Weights of a small transformer language model: vocabulary 8192, tied embeddings.
MLP neurons of a small language model. Each row is named by its layer, matrix (up: input weights) and neuron, and shows model dimensions 48-143. Each number is 500 + 25 x the weight over its row's rms, rounded and kept within 0 to 999. Numbers have three digits each.
After each neuron's rows, "fires after" lists the tokens most often just before its 100 highest values on Wikipedia text that the model never trained on.

L5.up1989:497490487498509515528477513504521472514511515538524496515485512516552481504466469518461513500578456485489506530511523482500510485498496504492509534494507503506585532507503500474472526479503521442505509524548515495480475497480530561508499490528511493482501481542479485463525501496482498532
fires after: " |", "|", " A"

L5.up2033:490498477441470511488481535505518460478490450474544465515517531478493435485492475527481465490478547483495487476504528480488505498518503477484496526528497511490518481479522557482538515516550511503516496478506472548507517527476463518487474511476507517515462551479505513456546501512511482470
fires after: "=", " Memorial", " Tour"

L5.up1276:490445441519481510479470511466457470502493508473520518527519513507503500533525498516484475523524491436521473601489490474466502467480481492481443455531530518542505514488516500458539456496508505532497461480451502526513495502502524509480477500467481500473459510544498452497518514492513495536
fires after: "–", "-", " part"

L5.up586:484503486517469448496477485582526506497489560490501543500487521505502465495496483485441490492479480535515525549524475491512450510520522464495539481498530492529467450514563502518511506442487514501507471487503497446468516538520508527486514526441524457432481504494496502510499533519478503519
fires after: " 1", " 6", " 3", " 2", " 4", " 5"

L5.up1740:492479476499491473491476547509490519466506499463503479498495528530506539481500483501486512530521475472509466534531472493531492496472544481507476529496542521485501498504479494520475485517489444486510483463475540479501477457467492510481534499502488514506473528522501437526534490498508539489
fires after: ".", " However", " along", "\n\n", ",", " and"

L5.up1742:497510515517505508548447516518505496492503536446518529462547470539530479467497472525514473467500543481491472517512451485523493495490542472466510547492527512492493516459484469506508501499493523507490532534511496497483513507521454490498463490508427521479509488501507549512464511479490497533
fires after: " in", " the", " of", "di"

L5.up1877:565514523515520493480484469488484504519524499477553488537501486495489518527488543520470498506531490526527559502472489484533469484505517445488476532515518490508562520498520514476481465492515505513485526456506481476533523501470488500485493469466457524506496500531501449513462545466491486496
fires after: "-"

L10.up60:499524428451486488475473499448458500495532496513488506518504486524550547497505519497495483493478485475508521484503505501510487480509460492500450507498490529539536468518471508461487518529439488506521503434530542450469498490469494512486514515501466485463462506523507507523510515565502490528
fires after: " |", " 2", ";", " 0", " 3", " 1"

L5.up217:517487457482519488518457530463435495497509508491477495520519450479503531544480475512522485573524507535515519510516519490513511526515544545477454449493507500517468493474514526519521471500494523531502471472462541487491538498497511505494494452511440497486482472452498505571481460560529503534
fires after: "."

L5.up1170:462526505462439513535505544481499509507495496506539486549564526541537554492501514537524487489500479516519493466520526462477497513503489499524550497519472473531543534488517473504478512504455502553503484501473508460499460478488501525533540456506472530526504493485495496469545517514456500486
fires after: "=", ".", " |"

L5.up24:509538497456521444553471508456539503472484522484490493418481500503517464500446533485474509508519485522461492527504464464498454485517477519523524489497485462463544515506512517512504491525477537513526472529512482507525506533515524485480513484470472551505464502490491517487520514532509517507
fires after: "-", " vol", " p", " rec"

L5.up1419:468500502472474514452452530488520522470484479493550460498528531503531494478535509547508454495538496506500516516515538446475510453526472494484528494535498519517505530519480479510483542528498516496475480465505560461474478504514500486553497456509522513465519518531521493464501483498489493469
fires after: "=", " U", "S", "tle", " M"

L5.up1380:499528487477467496527459533512455533515525507514438486444513502481491515468535493483513566511478448489465471517512503516504463486469495499498511486492550484566499538477485520450446476483513486492498504513511505525495423448504507542519510486493497475532503533470524477505445502503511508550
fires after: " |", " constitu", "ort"

L5.up852:498500529485480507515470498516479513467475481481500501465542519498493496489506487490477488496489519507487574494510495517530471479497485475490489478485480473496507467484518479542460498501509539486514462511466515528547562511528480480511519498500533476543502473433534509472446505514486502461
fires after: " and", ","

L5.up971:535510514515506556511486508480483464512498501484476466478492564487510493480472496515490533526484458564498476486503480490539484498515464477463464472525491499507476500453461507485520472487485512481509544516475513453534455447511511515476504476518495492499498521446532523511543507511502492525
fires after: " |"

L5.up1577:508473500455532487525505497528533451479512455497503478541524510455490466488474435509521533479492537494491483492491541490476536530461494527513510521519511546456489494500507541531457508497507483555467442530493468519503486449489508553507531547506462522498445479477479502476542497479517527543
fires after: "=", " Program"

L10.up222:503490509486523516510490510468511605491484508500519507498493527496516499463481487505507503515511433510522492522505468497487568536491465470484447517525470472490516501554426508485505461512498484537549537492432502500509518519512495548522493535537507483519540512450536518513441464499485500482
fires after: " 3", " 4", " 2", "  ", " 0", " R"

L5.up333:483552510496512494520487519505494524513447530495507443463511473532556525523521495523485555454511510532484502465527499502500471517510555482481516493473562489501472528490465479514497485461498494490531497475525554549477496490454506532521441475522454507483484465529487460496474517489470495495
fires after: " the", " Jo", " The", "The", "rm", "-"

L5.up1680:523469426495498503451519502501537445483479530521499491509493506541531514516537531553530550503492465484497473503519450478509490542538487509506496499510480453505527524533473504525478511492495496515503478566529473484504507527527507467482498484498524531495473506486490491466458492489514477507
fires after: " |", " 1", " one", " a", " 12"

L5.up557:499506465499506521530499505524493489550478524451491493491462524507503460527519503484507476496473504529485510515503515493482526499485498403543523489479532481480470494485482503462523484490503521497512479484464496496466485492513440526494497496480492467488534484462498497483459510522483480575
fires after: " the", " The"

L5.up1328:522496498498494445537505508469503543525542473529475474462496497509511473491495498474467539485489475524488471469512474486528461494513501504498453528515517506491521510521508464470524478463481507575454526497485454513480502515546544530562506568518532461501495458496559538472468544522518462551
fires after: " 1", " 2", " 0", " 3", " 39"

L5.up1154:527509478487493484527496484479496499517493489461542514525503483531517459490473502530526487507537501549488525503490534524468505463502529514491443516505517490488503550504447474489508494472470520489492516520487531506520472506482482508511443457534463514542492493501496467482535491504518483522
fires after: "-", " \""

L10.up1636:459508522508537519536476451504465514433460459532523481518507507538498508503508476501489495457520502495482519504464522497512491453491510479489481516525479490498549461497491523500520525573529487517489512498499532545515498514504556485513493508485487494489480512506483531499506524527522493516
fires after: "–", " \"", " Case"

L5.up610:510493450502490509515490504461499546547505533471491571541512511510480541492459487486492498501497486468491500500497446505510531479508513455552533481493491488481485485520488501512441518457497494492492476489530514460542479502511525500509458481506470489484504473476492535469503495459534497516
fires after: "-", " Fra", " A", " his", " F"

L10.up1282:494472494513512548506470506468466497484502498463509495519525526471536480460501511525478476482484520516511492491546537525465506524522508493533457456514520465494486494486478518448492541490434500528508475488505525486461530497553550517493525501513490476504468515486532483479544506487525499486
fires after: "=", "ography", "s"

L5.up266:499513517451468458511510544500445507541471513501504544483494508498460475507487489446499491517542512485500506512489492541484502476474499497534545525488512497521484476481473503489470479502457493523489502482497475472480535482561519534474524481511538497523483479539492486512506484469525525517
fires after: ",", " (", "S"

L5.up1627:502467510519533467516503488499459509511495499476492522462491482458503526503447505517449501475528545501497500500501489496463533507530458501508503511479508501469515498532520512480509511495497525514517506513463541499467458497515469488471496515477518500494514495487482457498517482493494474507
fires after: " was", " is", " were", " are", " un", " spoke"

L5.up54:512464484494500436539491523478574447523517480457579525492492488476468498442490496511466516486510473477485470516521530504450488495479535478510549489474481503486469565487464543508479539528493489541508480520518522525462466474510525492545510490503482497505488463517472481480498488510520469498
fires after: " the", " inter", " as", "The", " at"

L5.up1602:495500496479498505515517533506468492521502467498552452486476495483486488466448503500526465500470523493533533541481509488491530474444501524472458456506507511488501470513511553469466519492535485469515503463512496472488502476515512514518563500538568517501496526523520491557484462566524456510
fires after: ".", " CA"